python train.py --hidden_size=256 --head_dim=64 --hidden_act="swiglu" --qk_norm=false --parallel_block=true --init="uniform" --beta1=0.95 --batch_tokens=[32768, 65536] --max_seq_len=256 --doc_mask=true
MLP neurons of a small language model. Each row is named by its layer, matrix (gate and up: input weights; down: output weights) and neuron, and shows model dimensions 0-255. Each number is 500 + 25 x the weight over its row's rms, rounded and kept within 0 to 999. Numbers have three digits each. A neuron's up and down rows have the sign that makes its largest values positive.
Before each neuron's rows, "fires in" lists the words (lower case) most often at its 100 highest values on Wikipedia text that the model never trained on. A number after a token or word is its count.

fires in: "in" 17, "under" 16, "a" 16, "to" 11, "one" 6
L4.gate113:476509468502507517494505515513464485555502515476473459483491530537543495480517512522481489475508496499469482485466496525502476500502450496546502486515484447546469478509505494500513510509518491483501515509450496488501461498497517488484472484562504539451524512488498487482469560491551468517527474555516481541504478471541495472530553488505471483533510434530518447507467508527501500493493492510447519483494487488506468457481515478508508508542504479444497490455456499511497559520474521470481486519533470482510451477486473520495477464513468545543532536480552457495530526519503531491515456471485531511539528505462541492496503480498520488500482553498486512469490524482499504470514505498471506489486511521515513507511501481502510497474468469484521496473508521513486518516511520
L4.up113:529541486512507495501485482554524524517490451453495470478506522472515456517493510485493514491508468502499433506482510452476465530499498514525514483496465487487494471585555499480531511547504507483497515504497494464465474554492508493540526524515495542535509511440532529481484501496489507515510502491502481554478468514504524504538481538458522485537494508507522512480497469520526493489482487498475533513501523520526486487518507501524536462505457494522515531483503484492494488500509475489487495503500502464482431489475442520470507519528494508554547490465537515500533540506485489480509496469525472523453469500476492546510495517489484473531532506452484486509504514512458482474528519446509513502531500483525505471547491514463459501536522490511488524486484510489486531491485553
L4.down113:489521522461494525483528481547454536492499518572500457460517497506517477543516491527501510477521492507498446513498474500500512468480516496485511516523498513534483481530502523492528530522526507498538513476497470493512404485489524492478499520498492518476566490492549541468491525468515474533512509480489506490512513512482543468485467467500528475513490498548481477512496501574519514514477456532471514474521467472501481513481487466504506468502504453483528546526494496519515535494523475465512489528470535494486502484500477541455508495531484468463485497509520454485533523500488507474512492509492516495477504506486521478518527487481535510521518511494506509508474476480495542499547517527533475524447470517493541493497516553547515524520495463490466482504511475491519482558505461

fires in: "to" 78, "did" 8, "would" 4
L5.gate481:481472516488520505503475479539490478472472516458511469448467452515487532488534479561502495562535474458511509438483459536499512539478502485485487500498503526486502512528505518522508516473521474401531524540493482495529539463508494503538487480544526493551473493499518488481497528474498497491493537510498491490468470452460494489510471513475531498470533528485474489491508527494466455463503535489496473513483500478527503483512502494462507516484483531539504524459499539531442534489497494516504488476487509505475514567475502513508491541498492498494500486501517491468551521515468551466488457506490505506493468517512496539509505483524501490465519500510502507508477496542493473493510507511486531515487437482484479504545505481520513483512469465496511499527547529476523499532501528
L5.up481:485510514473511523493466485550485518526478518552526492462541457498563509527466543539503510488510510499539488459417518469500457528492509488531504475539527526534443478508503486487520502512457491508500504482467508510497482534479546499483522517482527517498536494494482556471497488478535528492526473505485482498509453515501501515530503476532504479504504516512476486470485525523515487494504460515471419509529475502513539478534479442498521519489491471491500492521513481505500502519517473485503492468510523481486532497513461485491521494470518471517500498519486472468554496523519521504546529512485496525516491474476487506521554482491510496513509475554453506514499533448501478458494461491492483491475520527486538505510513525540495535492544473526486512531482483528546496549497502
L5.down481:509527497522479516467509508540476494480533475535512501463556540481512461508501550494477474469494483521504453525441522508518511472474538513547515498524501481515470463494461537507472503545472522503530441502471508470484493507480505488497527477486536498477516503476494548512461471465461505523497523495542483492502463520535493482486483497491518518526495500525513489536508524524487477489480447513478510527514458488462520477479474460496501518506465462461514481488523456519457517505500485497495541504474503481486501513542476517528509549476505472521499503489485526507521445455515545511532503516486472538524486527498523500490551484545480517478487519520472520472502497460504454467527472504507503509480512491500509540504509522500491556547572520508521504488515475500510468525469530

fires in: "that" 50
L5.gate117:496501478487505500495472501504478539500501451525451484490494540487474518518505469476504497499482476487503487505487450526468507497493514514491504480498515519523475501464468458462501504501486493527482534538513496477482538500465502516514478509500492524511507530465446494513515463486495487501545457494505522517508506473547544493523529457531520484463509511492521507464543537499528537523466493512464481495457511476498463533509521488535488493532535499464534548497495543481547497501513499519511532475527506539510517538464493525501478485514493486455476511478503523438546462465466559461532525506509495495512535520480508464471439517507509520523495467514529522471474512529497497519513559476485462487517425486479512500489492515555514488476470490468498508527482488472501470551509488
L5.up117:504488495543542451521493517489509537453501513551513474480494530520480505450486510488531555482495522464464536558522485510480521450509498500488484503524551525504485521504486490464521479488474486486529500449483499449471549535521440505472500524521506525512473485472501499548513536469482510520511523562489481508505504509421492469493516476493502529525544469474474447488506522497513482482546534472492520513503494486515469544480533480475513545498528506483478498509546490448494485518481503494536508516490469518500472514480500478536492482506464512493507507500466525506493453468545506497505432486524522507520488494505470501474451494507491500495439461483551487521522485515522496473527499494535492508504512518484495482549511516518501485496516516508479485462493497527499482497505489
L5.down117:486528445466505510532521501492494495474497536487516506526455523477540464471467563503450522477544523540495492498458485527513521478510535508495468484552517486518504518538512554525493494504497559465526492471473492507473501497566496488486491482513501498525483486508500464487501509494493485485463536517495512492532531539497482484456440478464497496502491533497456474506501486548511494491469520501514495532508528509482517508541471487500504496482498513453465454539502466520458548514468507480485506513496495531530511461543522525430470507466475475467508469510494489457486511517497440502529480494509504506495459500464474538477515518518449472509484489467488458476472502461512489482485475487524492532492531466491537518486492526500497487539483496471468488464482502485502490484496511

fires in: "s" 80, "its" 9, "her" 4
L2.gate261:469500481497478524494522514520536503491536482492516473485484513531498448510475518469500490498491496527475482509442492502525506475528441480526547521493471506511544535509500540488553519492517519490501538503500536516506501513481504543565484502517483475522473430499508486503511497492469501520520481467495481527532496508475452459483486526486506532521512536463536517514462497477464493494513530522473500525515480521520472489549504521502514509524513520494471465490515455492471476506515482525426496474492480513486500496517539533500464508533443508517461503506490520491474545509517515479460501502496481502470500535531558504487532485470528463462506522495488478464466528537496462492562518466503494509485497452478479450542525504546529508497472515504493485477525544486515476507510522
L2.up261:502525497540494482470483497549491535500509518531479457545488497544499553457462499519541512449537499499502465456508514538480519495495465502488487465496454476531500488503488487499517487489515492488484559471527490507497537540532498457492494529492532527481472486516456525503487415529513482553523514528481510550502438484496521464517513519468495502545520473509519486489494493490474516476480516503521475492480539532528511499523511492466500499488499531473492485478543500492537467496488516507436456524487512490526482521509492525460467482512474539503476491492492484481462509506494478520485478493514498501492513507515485494508504495484521501468479521526491487511451483499505475461481490476439509547466530505488474464490525500523493510535545478473526493480463469482532488536535551
L2.down261:511518490541479483485486481525492545495515513544479490472520506492507503441498510482521465438499490478525497486481524528521490463505472514495503495501482499494470495489437486501507522486557495537453520532494469477495516516519506483499527503446511474492436482527490513501482505530516527531501533481497543526488494494470496474508516530459488560550528495497509482489505481506497539478482502521545453486544499521501515471502569495471495491503505516466455441482526502517512522517518508488476451514488511506497519536504505492455518497542504489554466453487532493503456522476508528521467462503520565481486531462488505471517549526491522511506494516519488519475508520487489492538508465449464498506507513477491492494501575498507497512462535479496503533512484475516528482523523511

fires in: "to" 89, "t" 5
L5.gate524:537540476448506526512520501526499497486517456490501496515484480519518513527515463528527502537500515504518510462412518534519508527481545451482484495502476532487492512500509503476511509536500495443501485486493461527516502525493479491498490476504471540471519536522475469471489534445470496464506523535519460511515518506516531506518529481479530489472477528493499498532497498484498473472477451509475480567523471484466479502501450504505515477507469488485523509493499527526502530499490492519552513450514505514471478472561509486493496500537491564522460492469458532518503523516513530456505489563524434531508516480491496489495526518506533518475520502546533465492503513493541470484491514475506509491497493509502503517482488515509496511517506506509541492531515513547520477556498553
L5.up524:507466508470492461514480447492477520491526504525460503501510459493527504516498517484505508486465496500533509489491461494503474531509525460480512498517451538565456492459490481495469516478478515478484460528526500548508505515474526514514539527491512486500532479502476499493476492508487470467522532501476481507507493492470497475534465503490522488562482501516495514507498505525439477477511531531529472488493497532495474444533500477498478505495518496523476533482522527476500456522476504535487539497498494490501493470520554519509475529458534478495501503479468447472518535533498544480532483481433432510488534544481462469505491491522521509463486521499444480506529499502482471477492523472474477474527465494516530442504521459485535521493477493537498546498516503531510508537512490
L5.down524:495518493469496504529521501523489491492517478512515516472563492505508525484545493479527527515523486494532490458448497480481514544470514529495468486516470510504508487491531495548483483546466502476533482474486498532497499510487480493515514459544514531497503496487461487499512506477494500461530525488527501479511500539518521463524521542433516463496460505509474473529441499506468525446489459516497481550524476494474466495484445502481542494514490472496500547505474504517485516481534475528565513473532516519455497485514525528491487537499520500511469501486519495523469517505516515512530499499516431487527512482442511498497492500487542559497464509522481481510498564477509498471494508460513537519500458475491465515474504508478525531525494470512463527522551503513491483538497536

fires in: "their" 23, "his" 23, "its" 18, "her" 9, "other" 4
L2.gate649:478534505503486466526552536468504505512499534477500505504488470539454474515473463514458464551521493531526469556478524482533515506575489500526531530508484528469460532521534455503528478496494494513495480494525480468483502500502490501556513482455506503536472489460484444476514520523514488516482510522450482499506502498494494469511470484506533480533539498448472484525484531495487488516488516488535470516483531480500500493493478520526496491507495500519468465515541490521459520485563453520478536496486499518533502517529474518488517514474488519524487524493474457529504540545515509509496462529516524517535539531509521515494522509530473484513486469506553478513524472477481538516494518474504456495504451491503541503511493495526516533463520468532484486467505468516505524487530474
L2.up649:517548501508493512527463484536487480486462527537480518527519489506472452467498484522554469468489572512502479493531550510477478523482494491507499520558506510494511427481483478497518519450480474510486534501509502530479506507499516498473483483494525509520461513507510501529527409521476497525471534520492483480507510507457473481496537557479477513504540490492503487511498517546486491470484472493494477559488495504491526486564486510454530509547506481473510485494479461501490523488514484501508479497496506479527508480502550478482504484471508498497456517511479504490481468518476522509495521493539522484473482445500499476507492474533542480552527512527483548470468519507532475530502517517490538508510487461462504465520459491541491500486496489505523463539546497527523487516498508
L2.down649:513510486479494511507489488503514490505499526520519537493470448483458489486495491518548490432501580522522495524520461497500514518463477510512530531537487483499490439463517515497508528467489494526498515515498511512494516532474520503452487499506484499511453522498478489498503382526508484555482527524483488493546512508470463503526529542461496494516487511493467505512500494531527487492470474493499494532485515520510535529525500513479507519527462447481502478520486468501471514477535473512501474501527517489506511487472562508478463519463512514494448500504483511455512469489478552483494521494518519485469492454490524469477497471529525496540515507497478502474480522482512491550495540534517527498472499493441498512535499529507518504530476497515497464482519470513539482468476516

fires in: "his" 40, "a" 25, "age" 7, "her" 6, "that" 4
L2.gate624:530545473524516475544516499481537521491496526481478525553497537519495492527503479517539505510468503521469495504488470506506509482494501498502521486500475481501478497479505509474499471526532480507479507494539502476496505535540516504524485516476509515480483488459452487483499494466448457479496502507505507533475455504506510517496497493488509479508541488474493497521513496481506498561483496468516497492490488489508472538504502533571484490497486517465586492466499476505498500485511510482468512461497488461454465490511473500511482515503507505516431514484512535504539504509520464460483478470486460481477522501424510449482467537498515557505491507493540492479533551477490507496538494458506480503503456471523515495549474509456440510501489508569502500516492559495459489530476517
L2.up624:528429515498502510495467513488520510470486511489521495518533540493497527478503521483549479497494482470515474513509494551505509496553499523533499494525507514486506491485496491460454506528504494480527497489495550479501503488519479475504549506481489463473460482533509506534541526515493453469508505483468489535474474470476510470501490487459505530520479517470561512484506509452484489516480440476459511490535490496514543464496539462486540527502468525448514491522550487520490490539484524498459513533495496556536517503526533506490458495538474457483464505479497474464458506506460474470472484493516483514489506474519496470501537518486530533493504536538520489506542510459535472518475488489529509500517524509493501470513538459477503526511495484534479454530513508555494504527503477
L2.down624:504441501515527504508485506486491504490489529505482487542517564498472535471475492459519455485517474502533517499479498533518519504508499580552487517508542522473489479501510488475434515508496481496536498516465513492471537485500514498500549509472485491488464502518527513524519488527495467481531506476495486523454502493471508491510476499487520530544499511491538475479486476481490508492450456502453530526538527513527555458476520472525514503513493500458504467511537485559517500529468490499471497537506504566540532509503526482468493504521494473475450508501488494470463519530474470480486483504521536498489508498500497487507523512474542501489523521531513492504500521491535476528496485435498521524463528483481508471523518446481506512495504455540474467524533488522491501560514511

fires in: "to" 56, "label" 5
L5.gate667:472472474549516514496463489524473483478542475520510465479487506500536490531508486532504480535520504456473481493513497510504427492478503507516464494534499518540522481484497535485545495473527481484525509517477516444507531502492531498495512509482511494468472524499519499520519446464469482466460530547458498529503467466521501529487495515483480501529494533500496497523491526497471528464503544499479484501514518536470539465507515505510463546492538503484517544494463482476523491500475503500478507478532515479504498492448501484481484528475490479552461475460497549525502531511511517538511512533502482540503523510502521511534555479465529488513527519514483510505532523525520476481492439473514539520491486473474491464550509461556507490464511509520542520518512490475491493520502570
L5.up667:474482492509518465470506488508464483498501460528518473503522465512500503465477511504479515525537517559509492479484520466500539466528465520484476543466517506490524503538494471505477549532505541476517496472522524443505488492535512481492540561528517486504545492473495541524520470459514450510485530525533477514532490543448531512477480504509459443537503496459485539492530508486521515475492489500471498534511458539503471509484477495519498485490466479533499525520528530490511504482497488547511464489504490500493515514513472442460456537469527494508461502490510512475484498488477482515544501495488500516505501503501487490496537490550497498534470483485479508505527515536535513486500518485479562502464517473479546488519541514470476434488488465519509503528482493501493471493531540
L5.down667:473459465496499503502520490508531523509538427506483527519472484481553485513497507486497510512543484471502483478526495520503464529490533531463482488505501502525508455502469519443509501497524508471511500534488506508507526487500478487460538488489501471477501493477538553506507526475488481470471495493456490527523500458524499510510446508475486522494495481475466481568495511530505519508525511493497480471518518487470516449509514485499500533494498492474564490507508535480497503469474450535450505530546544458512469508508489506540490545486495482474522516460438500509499515504513526538524437549481468496511517477502523481464525532492509505492507535506504496503521510524459449495539498456478505512485494476478533518473475551491473524455511481503487493546467489531471485515526515

fires in: "had" 52, "have" 41, "has" 5
L2.gate91:564503470480506504459501472494469457546491512482557531494542508484462450535488539502524503520494517489538504501485520454535505501529524524521481519502487500520495525501525516496509478500476487453462527481502481508505515503506506479485513482490481436501511502509508465515502494519514528522519504471514518510546505528479473517473473523487485502509464493482536477513548530535484506483525484518543528484538502505519503499458514499473453475439484489496481543497489513456501507532494458520523452464535489487475516542490504505502447500502490497531499452501526554501502472447506516473519493518486509481505480472548501512502556445471487547480500499486480486511492471492469487532525482480538519528480533505454522518520516549507522507502509500549491495489468499522571514510522523
L2.up91:510533481479487480508469510554526522490524485494470514514492529544510514492509480504462494537569504488497516481493485473483510500520504546449509496552489455542504523465485527511467485503506462505521518516506482553496539515473556455523473475492517503501477498528536492538510461495505493508521491514478498496538534516544507535530457497478507497523506495460499484464444556516463510505509548492499508521511493529517487499468494487483500548496504501512521527464493482514479448525486500494495512499510510547474522488515533531515495494506461483512521486557503463438502534499465523473489514511509483553526523467510531512504521517511541487515493532438474514468511474493475487465502511487504536516489491486483455539480495497523501484559475472550504502508539545498525517508495527
L2.down91:521498484482496522460496493499489468539476499488567516469564523502463447516494536495520502515481495470525510521474511457546526496530543536526489497525510497506480516504530508499509486483450505481458510472493485486496507480533526481468525508484506454480495524505489480491518500522493536508493492466495501510522518551468484522473470518499494508524478494497522479514536539529493531461512487536542492484523505463504502494449493513487447459452470456520492556497483514484526508539476464502509439452534491484471507554487521503509467497481481507516498449517505552500505449453517534482529476492481487473517484490557515507487551491482493528497512498502482488507488463491464494522514467473531526537486551511468501496529523537520524523501507493524486502486489505528544519524529506

fires in: "the" 46, "his" 6, "summer" 4, "s" 4
L8.gate441:496534495515531485503531463473474545513452521467500482538503421508504485524508518496508519510482470483507486483484499502514556467491522495483528496502481517485520529438532455506516513464522503495545460511481531509489487475536474507558514465553465517513504482513446520427490514490506468511508476502506494531473479504483502482502464466496474549469449491489481526500497498474479485528501489491499480504518499573515495482484486468531503472496512480470510501542535459534468527489514485477480489495485486496480495481499504492542524459490482510483473510482500465519474492474507504539498509495516493522487546489485524523494491520516556486500504437517491519466522479501518527522494457532494500528509480482503484492480558499482518499462502482499575499540452465479475487526496516
L8.up441:445445494512514514503516550488497500513497477485500485480465498416457497537474504541542500466514544492524476510445528536476511489482518463512478521493481513514492522498509442504468451497536487473471545467469514463503458529487476488533480472520505513517483498510522461515503535493516533487498511467501529489513504526481502539511470498481498496483502539489484504523519503509540534485483482485504449515457495487482482533494509525495551488495482454507505504554491471459506511516505520500525508496458507486535547512542539504481497484510488454473488508540496470509488504497511466512511476504513504511496488539466524554527507484556508473504511503483548469485471523507520495488503496470482484493543485494455504481509536467462511430534478533481494506527485486511502474544495497
L8.down441:525495489510552525512542519494505471471517560540487461512537539506534498452511503469498523491472490506495522477454491497519539506492514494501499493536513537511462521507509474500486485513485518515499476452481491477520547556502526517499479509496514520456465488459490449518501541482464467513493479514539468504530503513512508556525495486490497499467532517505499457517495483501476487524485495514529555418453512496466525576456532495521506521508476480520474478489512530445470527494444469529467528512499479504487508461508496507497509502528507487540495512482473486515503548479528537473528501498508521508534503486507451489536510469521513497495523498488508498487484489509459493521484498491501497549479496517485516509489450555491492512499490483466492497514485511507520462455485444

fires in: "of" 39, "or" 7, "do" 7, "to" 7, "as" 6, "under" 5
L4.gate7:502561493551452478509523537534505518510528487464470486522479485512571510492512466493507463497490470446514474482513475503492500498460527529502491534486469501473514448499528459459470469525516513453478516546520501504462505525497503505518543539511511532515515509509515524511476499526506498475484491515499465548475513469496470494519516490475454419488494457524531523488560462517524495479460484526488520488500497504509504517536497535454462509494498510482489517465512520511543478522511493497493502525484502464461486489485482519522534489493514511535538455522534459502506527490516500481488496522512493505499510511505474494500462533477466465456508496453520480499501507547548459495501512497485535482492465476529484482502501525452495527517469517491509551478506547520489464502481504
L4.up7:526527458492479496479512495511509481478487501489449461500478502503499503526475510510501542453488490427511494522501499482456480448477533534459559501489491482495505507494531459519542499527509488482421538527482456498493466512481521520489495481469500526519474525506481470470475493520495452503502477522525537548528546493484502496503488490489471495544504490510510500497488477491522464538457485505467509547474458524492552501476519502524480530489508490489504531476501502516509479521509464507529539552490501493502472458508494502503466517550470505553529542505552512501495516526485508509465491499521498520515542511493489493498505550514483517514525484490458485523478517533506447493515492501481468486522484469492503539479432513526469515530524457533510507509473526471466470499485467
L4.down7:537493507525481472497527509492497497463469523489492458512483519547512503480506459484507512474506504491509478498652538551470507481526503511475520467470533513532494514480474491484504483510517490504506519505521497459499491509490521472498497507459503505531484494511484498454482497454491492521514479493515481512515486474557509518479511519514493492502484512493457527459508466520513477514500518486510501500464500481494501531487505506472493515468528486543514542483508493520470467518492489505489589489485484544465459475505518524493453475504509466521489468491524491496504485513443520512499490516496502486517545529474518512509496525514500528521491521499471535493526495488510457459485501530526486525536486444467517518508473493539467494563489507551474488486497500504447507525455473

fires in: "the" 18, "s" 13, "their" 12, "its" 10, "his" 9, "and" 9
L8.gate352:521519494500500506512465475522502461509485521467524486491465486506518540481532484533495515522539495504496568526469518521462526507482507495524538491478508486487526481474490483504513506495538469514509515499488484499435524544478546495486454490532499446540456511508466451484534509526517482485498515510518505527509487519497528524478524542494463464500526527439456511446498496468510449494476482514502501513497524526522481494515487509497493481443445498489475506505473492506481537492502538502507494544505537502485533530482537493523514516500496485482508532538492487554510455524528522495473542542548490513465505518538547483557551532538522486524534500521501493520481496496512502511512465517479443519448493469522470486520534485518495495498512499503492508441485490484512480520502496
L8.up352:491487514561528467544557546482429530519486508481518495474504489522491505466449491508496513493531491511524532501468507486509536502458487465520493517507489502470490485476541415549516496466501474546495489482487481513520509492516505498496507463539505541496458545506463465489512458515512467519509510532494528541514464499504453497518523484487491513536516527499511505505498472507549506542463565499497476504529553493497518453509520529503501493516510473521473503522533504457503519481497537488537478557476487489544546530507492506473524520509487528481497510504533505527476532517479517519468477503506507493489509483503490489524523490495551509482513469500497489503575558518498508490512448468504487485518486486515519521495535502534495515491530505474531483528493481517528462492497508
L8.down352:515483509482526507509533528533498506468496504529531488505505481529509510517528482487537521479508482501528539506370520508502498480491514479520496498479492513506452484487528505496468477484515499514482456518513494485459455494499533486500527508523483475485542515523509508451494482485515511480505533496495488502507460496499510515494524523457511502480477473491520485493507499514496509479478481489483467489479535476515518495469479514490534494502520479505478487497490530491463527480499519528487525513484482482491538563531510486522513555485508513478503469520507503471468586529503522516504547529474514447459513490520524474537514496462493467480511511520498471436525516478448506529485496508519418502466483514491490454450560502489502517535491499463506498506536503501495467457487456

fires in: "has" 42, "had" 26, "have" 13, "never" 5, "having" 4
L7.gate591:505484480521506431494489485486497445486525531464496533503516501550489433518492473531533495502473503518509535514477531503512515536529514528486514508520498505426489529524500496482494508494437474507519481569488510523466519531523514505507522511505520463526500506515476512499464446480506532479485504450479524521502478500459484513546509506491554490551538510491511460498487484466486538493506476498478465494489466519519506482506475489484497503447501476504466519514502494432535495534481481499466466485477477516525492481491451466492456501517506504461504511484500533489515535504508479491505474490549466487471555511492460498492506508531512495482496518512558483545530477488453519503532478524513501505534535474537518497523491479528514552482499458490500460525507485497523513495514508
L7.up591:485470493556472523466454512512533480500466551513520565505466479506477483493539485512504480512466499446557496463480521478508522483537542526475495473507524473546504472545483475482476544519496469488453471515493473533487511505496522504535509512528503519506523493495473485493516498490502491509515524493497495476514507476491526509479476538504501504505460475507499540513471529517506483484536476516478523538515472538481435488476516504519462494479522497564552533542533539502482500528465496478505503475508446491475527514510501514485485525478487494517506499480527540490464444503505513521559493516475484511476508455531505494513512517502486475504480532473455496463461511533526515467524505497518535534460520511511495479501522468502476495541476497532492510473522494482477496480443544
L7.down591:513509492505492489491531506483538514523499506512484531506507536515481481493514459489489482484505499446511474532507534489544478490547476529550528553517554476500510472488525490476458494513484504529465481482500505556499502520485484476546458508489488462532516497579433508484511480522483477504451525499436509487511515513507505553473481491481439502498505497478505474533514553502506514498511467491540447473471489496480495487507486501509503482476479525512541543508510529459543505511442494473522515447490482489474486514478486507524463495508512471515534513537488530464494481503511476498487500480510519504488484492533547473504515488455490536492478498491491526465521461508498476479538499512487423514524499566495487541521483497488486510484507483521492468489469503494538482503506506

fires in: "first" 38, "new" 10, "initially" 8, "originally" 4
L2.gate185:519503515503489500476483548447522493499502508472488533502541514527529499524485515497447493504500472521536500503478497435479511505512508472460517508513499501501454512513507450462510512519459466519477493512534496525508506483495496493512520500518498506507490496487535548487516533543533507468554507522513491539542474528483489483472483507482498511521459506456480528509478485511466492492516500516476524483511540471469489502502538463498510519498457528492511510487510481472475480517493473521494508545502474502505512493464525500438510483455473526531513424490478456495497496576528539495483461517483517497488490475517510484525484508532473505447520466489539526519477527544474501536543470539485519465452497501459461490499494494532517511491506534506490484526549475546501537454535510
L2.up185:534450520492539475517485516493509495523496541504469547483497471511479504493523493524545525505528521534478516500497507510508525467499503468466488454535458513475494500476492523472499471508512522458499473509486464462477522511489499484468486482472491496512505491498525524527507448485511504473482530493514502496523541498505506547516498519503507507485491510446506488507496522446489532503495466487504525488460456493532534525516468476466475504497478425533495503478503459520523480462502488493471521485510536524472497499481519465492473463510531544448499506472524483499495531469511504505552516504514530496466497506504537531533541478515522487525486522525483476563501528530456522486513491485491485482499519485462455496479470534465466516492483508582492517565446523481534472502486536
L2.down185:516458520481520477545476519494532492482534526479476512468525478505461494491541481524492515489526533549491496485520502499518525464495498496486498442571457507494496515493511510479490489545462514493488471520481464500483514498476518463467521469493477507515517494476522557499523501516492485481486513473519485480566530508493514556506497502483493476541500503457499496539461523441485486490516466477494531475497446498512515526536505492509484499505466450511494507503493502521502506482492515523474539485538503512467516510492480474482480467507523528470511477496545499508506505490507506466577481511487506493463494493522523547546496465520534496500464544515469490528480519529444542509513436500488492468462505502475464461479478529467487538501487482552512508560486529496522502482507514

fires in: "first" 33, "second" 11, "initially" 7, "next" 6, "third" 6, "late" 4
L4.gate262:476465477470515446453480509526525519468519543530487545499501463546541457484511517486511471502463437542468483505501501500510479489485505503467485480482522505479534510465484448524487526485530516519535460508479506518481518483466468461488510500535486507508525490490509541510470512514506535475514536488549482484518542548497501520505467515492485546518487487499479518531535500504484516509506499510512523512483465497495471497524494502506498517500472523532491516484481489516489470477464514509490528515558448478471462487476481503498500462457506514521531484454525444484439487494511473482530478460500547470507535497475515497478490499506493464490467530502467503505502524511476473562559496536423494545505512477486493515520526496538499515527486510498512519512543477494499492484527509
L4.up262:436444510502510549490491511459482456541520439528517503481495495525482538507472485518501498532456479511517472504497498537525504507497539503442530514516490507530493498499506524474540489493496500497521472503528481534506521514447479469528489528493476501528514508496521509528551579484481531495508491487488480469534529540521492469496540490488522525521489506490482503511518567526524524538527484514480518470502477533494518495478506472505488543525522488502478473488507485469468455465486476481511537500494492514508538486526538489453539474473523503492445436526490490489470510477496469504499477481473509483523489493535516479483500464530509512480497450484522523536480471505525502533521515467499513507511513511485477485472514472510482467518463492471532448553501496520526497447512484
L4.down262:461471488504464486494497498483501458474518497501480495493519523502485511537496503497470472480483475536528471494468539492556491467496512495445500555524464465470465483533482516510552521486501498512483476503532544517458531514493464509511515539468477532497494488465521548514534558458498463466520494486516496507557484517479517508497532510478497532517497512470476478496495510471518517534507517513518473503527493531493481472524507504485476552551528494503448479493472452508528481514515466517476532495484500489467523478477495475474495468459518493490498490479481554488493519460504500516507510458477488512544515500542504513526488495572532525468476478490498546510487496565519502532541475468458532517483523512480466491489514509450533529498460526490519507510502477487517477481486511

fires in: "with" 13, "made" 10, "for" 10, "a" 8, "announced" 7, "in" 7
L7.gate668:460511472510512522508498503503530481498481466500455498508482473523517561502484501449498476459491469518513471512525485526492506494549521515497470509496487471509523474531499520471497505472506435452500532475470475448538513462504508512507471527499501477491478548522477523525542477496505505502501499559480444521502458453501477492475514525501507475455515511457530507494487517465463544506515476509479497540460450501477524478459477491532484485500493506488489514494523485476485487468493458502535495528495510559541497500524472520487480495477490525509539482502532524489522474530459476489484510553484553472492514480514488508521507515533516494491544511540522441476523513493517476452511444507494484547511498499487520463519479532526518512472526472514530500490525471509516446503494511
L7.up668:451459471524540481446498490491511494486543484474473493525490513482479517500476480457530495523524480472538493481489479503490486506562503534523497504482508514564547461523504502494492482558518472524466488496455488461488489503513489502465502479488481523525519534525493485511491475450525467518514495520501522509483465484531474496443488493516523517497545538491484561518545515454496481476525575505518453564476489478489484532492523476496527512497511500519576476515473503535488500482500502501460500452502496487541493543515494500481508520539542522505480483505510506524515551515486510528452529489501553470483535508513510478517514476490478471490530479514506462472477520443498526511526498516497510514501464494480512489511503514492501493511511497513499529494478449504473531493491512
L7.down668:462510472518521507504508507467481496481504478522489476506524481466496455482528476430489513492539445497482477539519478534518473475531514518539498501569528480532473476484494486517545471528504489509530535512495504491515512498513498473509477521495494512563507504515511512508483539517502489468523511474511469531543491455465485476469479521478478537544509528473468482511508476506489524479513515558474482509492471499499505527489420455528476533512500543468505483479508484509525510502487506486480515483484491550502491517498513464435496531486515433494454488503536464488521487525540505526504446519497478463491502464539489519530510474523522498446524453486494490509517476496513508477497481546521515517475510524501480481477467508510506496499474458498484517502476473495488511566500489

fires in: "that" 54, "which" 43
L5.gate351:469507516524518512467534437477487483513512545506524505477542487548504529517515513469506494500477458528507473540479454544525501491502573481460511496480477506519503491542494446461468482470519564537478461496535521525588466502540504476503498466496561523470455521450476464502540528476446465508502491514532513481505479520475504515545499470527516497494522512519524517509480497513516522491481447546496526467478493457505491475527476487536462495535511492490496519514502499541487510479500519530500491499540465498479489490490511533542499506511505472535484514500495499474506517479528542501505500507509516493493481532542499511466498470499535511511493515497524499477488533472518503477495509519505466526508490480487511496494479502511557482497515500481482497454482520519486547510519512
L5.up351:496504456485489492498472510490508483525503511516486524470492513512483496494535479533498495527549512524487516578493476498498481525468475511527469555488536530534485563505511451497499486500488498527530510575481516501500518450546505492505467503500512513495507485536478520496452482502511473484524507505467497519546491496487498517508506475474499520504489507518547476473478503502556508499498519519524448501494518507475472478487491461501495539506460502488507467519497475422469494537495528487513523494532517480497481497493497530474534493546498469506440546472458518487530518496502476513516516511523500504545504505493476452530469508470463488500523518483509505511501511485510510512480536474463528525474547573475484525554530538531493487500499550523528466489449524514482516511495471
L5.down351:523524492519477506505533497463481504528493525502476490455493455478478470505512503521482488493535490500490475494523452462523511550499518522487494502521524557558465483534496475493508476496525498506485527509493469497521564467510493477559468533478505523475540514487450514509492494482493464500526493508497504471534504527524505494509518489479528541480460500552515485496502501513511536521484511479523450525555513497490473514451516475514501519512491525510535493457486474479442510524510464477492530510481501485456524502493501513494496525546473469502488511513472509504498484486461436484509503522505477525505475529485459500513492473502536507498473504501519534525467523521524514458463532481503534485473536497483471468520462532526550485423447537477443482498499504507524503469504500